config.yaml
hidden_size: 576
head_dim: 64
intermediate_size: 2304
bias: "none"
parallel_block: false
init_std_qkv: 0.0238
init_std_o: 0.00531
init_std_up: 0.0238
init_std_down: 0.00531
learning_rate: 0.00676
warmup_steps: 200
max_seq_len: 1024
max_steps: 4704
dataset: "wikipedia_en"
MLP neurons of a small language model. Each row is named by its layer, matrix (up: input weights) and neuron, and shows model dimensions 0-191. Each number is 500 + 25 x the weight over its row's rms, rounded and kept within 0 to 999. Numbers have three digits each.
A block is one neuron, or neurons of one layer that tend to fire together. After each block is what it responds to, as a language model described it from the Wikipedia text at the highest values.

L4.up1174:549447459507496522502468486471483546498467474494484519500511504513504463551492484500547543512521511524490524498479498511472506536490463540551513451510530460472502498479493530484470516485498504529507491528506457496483510494468510517494512506461480489506481480513508451480506564518537507502482520498506527512466492521508487491464527517499500504492469488444541519507510465529538511492458478497510485477504548486506486479532519545492523510495564550543511529522494532499505489485541471516487484482488468542475497551473526513495533517516497485492503494501511425512521498520490492488
L4.up1254:539499473508476504460493491505499498493460441506479520516518462523522470486475546485497500497496488466498513511498490464502486498512476498513487471462481482467507459478497486470478480488527486539553530558511541519539503468458511492509519516473541510494504533514467446479485500483504503539508501485455457507488534466528514519518470476480489498469508550560492509511450501504521521479513518487528566492516484530492430514458517446472464472535495560471495518522508443484490486509472490490516479462465522529484505455518503546500504515548487493526449516501541511467495477514481541484
L4.up1652:511462484503530524442490509545528531486471483509511507528467526504484494497488479467486499494538441449532508504494511503530516485526458488518484518507503484459539470518478495478530461512511533509562459528487507486515512524504511462527482486507512539544561531487514499485461513493544477474510504459481516499507495469541462508542511567491478492504500562473522525513526514531531475497461491538505521473554507466490486500476456521542451455510487476510501514518518519495502501536465484546534508503489516504486481538512489576518511474525520507472485469469498495466531515475496507558
L4.up1673:503461527535465511470486499515494509524523491515529504501553504501456489454510494497478480481486524455511529444508510467486473544499488486522485503489513496511519532533466490496485490488484491523467485512472501503507529494486474491465517518458489511527491491483474489561526493500502465519472514491496499544505486490497487507493518490527517506470510454518492492537522499462510541549542515494483519509553469508528498508456488506473495516499507466537516550486483498437533464502544489450530501546498561514469553515480512508504467530503508474521442566517467505484544496510499528499
L4.up1743:468490530532490482516503476533490507524473481524510528537464556504514493499490509495551532474502502470473452506467543512480506501488479551529511475518551497479474499494483517490465525496504487500505495489497473530503482504486505513467516506460542468481565485464484518508484565492488501514498512496493531506529509485531489440477532489526483487498502475448477497506476481494476521518496489489512519533505470492490524497486507511502506473515495528476494538473467490465533495491493494521518497498508517471487512537468524505528467498506491514488510481523574490466470512472512491488
L4.up1869:495510472452524505518510507482478559510493470522552508492491476485539529513516478499503447487510474529447502504501483510465530528473518488505460498476502498459485474496481507528447467500502532485518519465538499499472490516497488519493514531493487538523468492516531449499532520503530455516495518504519485521513535514510497486459543556493471468483503497488527559517537498512534504516508540561519459484495522528505482474525510514507512489520502520536505471523500506472486485523526496470532523520517543517498491507519545506476478498548508490510483536491501494491501516509546476514
L4.up1987:503478467464490543512543499467510457498514490514432464498515535510456517513514479488474527518479478474551511480538554498487474502467479499510475510469502493490499471531439477517494508521527499515501501463476514526462517515519481528508509523500493470517518510474529516531482498491510511490499508501490482492537522454449511499542492500500519510509528433500492549522481537501487517524482483521491496505487511494533542485490494489501453448494493469476460513508482519479511530545472504527568506479514536440506542485490460525496523498472472435472479478421494502497506528517491514511
L4.up2078:501517522502544490471483478498514464496496498516503506554537524544464493476501528527508530471548474485525483508448526519455450556489488519529551500528496482497454520493500525529529492479443536482474483512488491485557470492531470513505509467459491461515530480490493485496464521544524503485524517447506489542493492507495507460510524492514496496496521447486467481443499511538476490519483487507510487478471472486498491463548533490472496472544500506549490512483501470464499497504473527506516444455535502485505539464511524538486508503501485485475554479480520537491491512530528506472
Description: Table header separators. Pipe separators between column names in Wikipedia table header rows (Pos. | Nation, Score | Away team); weakly also "a" after "is/was", and medal words.

L5.up1:521498574503520449527451471503509490491523511511471529478492489495459520507528521502539494498466489497540489530507466476486476484541517499496477511553524467521528489505496459487469570485519494498449475490545480455542545491547487517516527522472544500489475477507523500490545491486522512485523534506485501493516518463420495496509524468490518539519499455489518502487540521497514496486478502485522495483509537478465489471509475503469459467565489488498474485517501466465503502448474468475509553498473522486492512522494524529496503563511533551468483522499514519506494521505536484511
L5.up1128:505529507490508483482463497508460514522507467460507500511507520475497522520493491489495523477496509488543479524511493530530491509501490552466502490572490544521485481499501485490509482500496475473468492460481508489486484542468453482492526504450488515481491569495485480468496482539521495501481469479500486482508549504475489472425466494495502517507470489436513460511449441470498507544518516558521493465580477518513507464501482488442536498538531475526551544480505494477505552512482503468520498547491538483539513502546507468519517508515501475466485507520451515490452508526497500507
L5.up1913:503520516511490523470510483502481533528468473546485542462527493536495489513471455498511514509481475498521499471488441520510500492540497505485510490518470507537522519489532500521516534494432473496514515511485487455527509504490518524535516446509522463477509485440455525471517508537460432508477482488478543498511500515501523513507539475472559497496500509500507533506513470491499483500532498467507492510517496493514533509485477492511497488473474545501467427475539489485495528486491515476489517520497565459510495494489534477506498525524507518486472497541498459493488489521517527477
L5.up2035:523514538458514507468480519494504471500489398555494511519510457532495517503468486492512534533483471485542491456464463491536483499507480506505513506542465505530485489488509496496472529487510490450476478483503493439499442482506473499501515499460522507486459489495504540461495501496499507503500479542490509467475489546494477494461464463489487536504476494485512458460529500502525495508485500534488488477490510544526507497496524508509467508521515511482497483459494516532512499516422465450488490507500512465525484489503498482496494512527502485511520512488467526489480502542476490490
Description: Mid-word continuation pieces. Word-piece tokens that continue or finish a word split across several tokens, such as perfor-ations, thick-ness, st-ag-ed, lo-iter-ing.

L4.up42:480557497472501490485486506539492433555505510523513538576471474507507583506492491528494503497473481514492516480487500465511533486488508511481515461521508509541500521524479504486464479523462471466533527541516493461491518456504499493527528511489507514522480497538476525471473497504488446536516499482511510481492483442484468484507461456500477492494502497460496482505469450555497535492493521468479449452519492490512500505475513504503506465518515490511494533491489540514540519507467550505490480512475486484574456520516506499498528502468513457493491476519464500552480518458475460511
L4.up279:505511493492525521499530463493484491500482497508528501503480501558491510461488512507499487509528484551499477511500497500521487455501515509492501473519471543488531509489500463487516477520478526486504532521488540514455529526493501512520529532499512537510498492468496511493509529452483515440491480483492508462475528525521497506466472491491497513467505517451476486497500515494490495516523478522470537491488505512496518475475504519478532488504492451492485559479521511485492559525482478485477478546483468516478464502481535507526558484505506492480533529502491491515515463531505506517
L4.up799:500523503520501497513511514487484467525498448499445518483496489489525446513524527489560476488485500495505501521474518485497469500464472487486494512527483486501480510513479490412551521495510502507470498473475495473516452520491485567523520535457537527506476489480514536494489478522459505473508473502506510465505471506476500481486469521504505501563482487505493464485488479505493477469523503499535479497473538511462523480551545507478476535510473499532537514521472475516468513520503429509514531478469481505483473492506523479545531500508515502508513567504473474527487503490497491484
L4.up857:515556515499522427442493496523466439532479501489512491549464470525506512513509505517499537509477489534499485484472488499518485538471534513472513506515463496540507521497464506516492519554484523494521494488460482442486522458481495541481511554439514538465481460498491525501491470474511444497492505511536478505476504523521484515478469464476493535515490469473515501508529506533495511518512491527555505464485482555533515492449519497496493533503498496528505496477512532522473495511465509481474493505461491461505522495491469463489500490502469501500473505501494498498501527531500487520
L4.up871:525518463526510489489483501506462476512505544518474555487519505502463491486519483525523505494527472513500489472532494530544517523520500497494493459543462528509532499463497503487510491480514523509500507465490521476486493492470522482457488466497481465508455486519514536509525459480537482547537491503538521515479492479550490518501505502523500472524520488462538478514536515523491499521475523530506476488510460520549472483513491466531494482522513498524542528480477485503486520483558541472516484506478463487495485435530532494477502524489484506499524560483480483563487542506520473500
L4.up1591:524532505469475487428505503483506484502511484526472500499492489494508545489518482552496543470557466474505535527515515508520521510491522501494523541456509540533463476522508474521467494477464509526507491479466470501523512485500510519535525506512538509466517530503539516504491520505518486488498482485498481479453464481481496532501519524464461497495536533468486456445532489494472506558469491552479507480471554486492513535499507500497496517484508525484524499499514469489517547534508485449551511490481502500520455554533576508497494470459527476503492513498533489530541464462522475502
L4.up1613:505558480470493499470527486513503461517481446466518484454508436518510521508499490534498524493463468497499428465548459511522517503505486475527483528474490497493530521503499486524494482447486532508467502529482505501517537480481541511510449494478516516546484507502464509509461464469528472508501506522550534501521499491455476500454502504497501540462460476437506466472537524519483517521510506513532494478480512551525503497503541488478556546463544481506477482502515525524453547515489472525523527512482550533491457492508493513462495464521498500513516499496517483490520468549461509517
L4.up2131:486540495514477485493464485515511444532529527537475496531510487498515525527477496539528510482485465510509522506520492491475476511530515522519518540547514546523470549447498486467517482492511527467489518514505513480510517469493496512520480510506496509517522490508491500455520539508499506533539460530540514505478522455501526486481526477489490489491469491463558529530443429505543495499476486519493459471497512526495497509473555449513536488506438487504489542487492506474519551504510494484475522531472514484490441493510515493497489491517520499485515481492520539546507543464549527509
Description: Word-final noun pieces. Final word-piece that completes a split content word, often a plural or suffix, such as tend-ons, tim-bers, d-oses, field-ers, usually before "and" or "of".

L5.up801:477471476519444525529539468513457509484527492488494484500511522541516490488509491480525515523523471495480487566530505547483489516533533569548518456501460523470490474470535507509462519491502531493474496551507492497500507469464528545491501551481503491463467474502494485487459518505507552490517508514495489487490524532485476508495500537502505530502520491513479551499551502483494482511498463521518541516511506458536503475512467490497522520500540556457457502502470488442486467472507508535536516511494454518546482546512461533521508529494491498480540511535562504475492465523500487489
L5.up1253:494459495536491492480500516513487547498504531459510504506492494503510474514479529535514500455487514473512510524511517498539469491490558517504490474511509475507499481473464564494497516516442497545477512505522500517508459483484475507514517512464530489498528476495546470473449540550501519508473544503480544510473484515529517489466555524499479499514485480495466524508552521501455508531500471476513480485548507523526501537474462521488486557498491482507469466526453491507508499477437533552505493480505487557491528501467491509527502500535490516446491500473501497508522478506519487474
L5.up1458:476510507513522496544484462467506545516472486479515541527494481466480444472493515469521479506553486503487471469502500555493473512503505498486492478498478467463515522488518506522498472463500531543481490475496509515505429474462521518516472491461513562510523513499528481432494534487474492546527537486507509540512482501483439504421501470510466461489493446481468475493464486507484533508500548482521518480525510510495494523555478533520537468511588523495518507471484476480516472497474497488479469521495517523502499505479521561525492514518511504475488526505516581461503496525535513486
L5.up1484:487502517490529521502547476540446515483485516482513495543538515532493511481446507475525490475506511478454514521501465558495481483472510501488493440537492490469454489508509509482468483483515513514501492499485437485512487486480481513467493492488516478488560460521502475495503567531534508478514514470485515544505509500468501524485506491466505492509495468455479473429553456543504506523491457507492507536488514520509498500535496485520512501534542513466493490501476506520513519506493504534553516498506504524508520531509504493529541504513530515477509502536524495502472488486530533462
Description: Table header cell separators. The pipe separators between column names in the header row of markdown tables, e.g. after Votes, Score, Name, before the ---|--- line.

L6.up73:499482530512515484511516486475513523505532482531527468532512495478454537473502483501502485518478484460475491456518485478535495503477476510501524521504504495503482483523508538459470469481522536503500512503477478482512489495486482519483476513490492511469483507485521524523474501469513478492494480463532486493457531529503503485473457519501500515533526502486530554473454457531525457471502460521542484495502522461492502512460542508487509472486450511512496478518488506533540518500456524533517484485503485460482494482467466511519502561529478488473517509479528501443509514509487492446
L6.up458:513527535511485537510518464508504487473494510445508480505518483507452501510491536529480512484489491488488497511497527520503498541502511476499504459492496454503481498462487492519469492478506486485493480516487457487483497513491533517469479503529510488479467518490525529477497523526546481457486518510513474475465464492548450513469504528468524472493493508451507520500517468486478534474423486482494494561460519486545480534576471537480484468501536512474513528502445479513557528502494476497499504573456497509463483488476502528549488504517512523490504514522500506477468516455508505467
Description: Table header separators. Pipe separators between column names in Markdown table header rows (e.g. after Player, Name, Title), plus weaker hits on joining "and" and "to".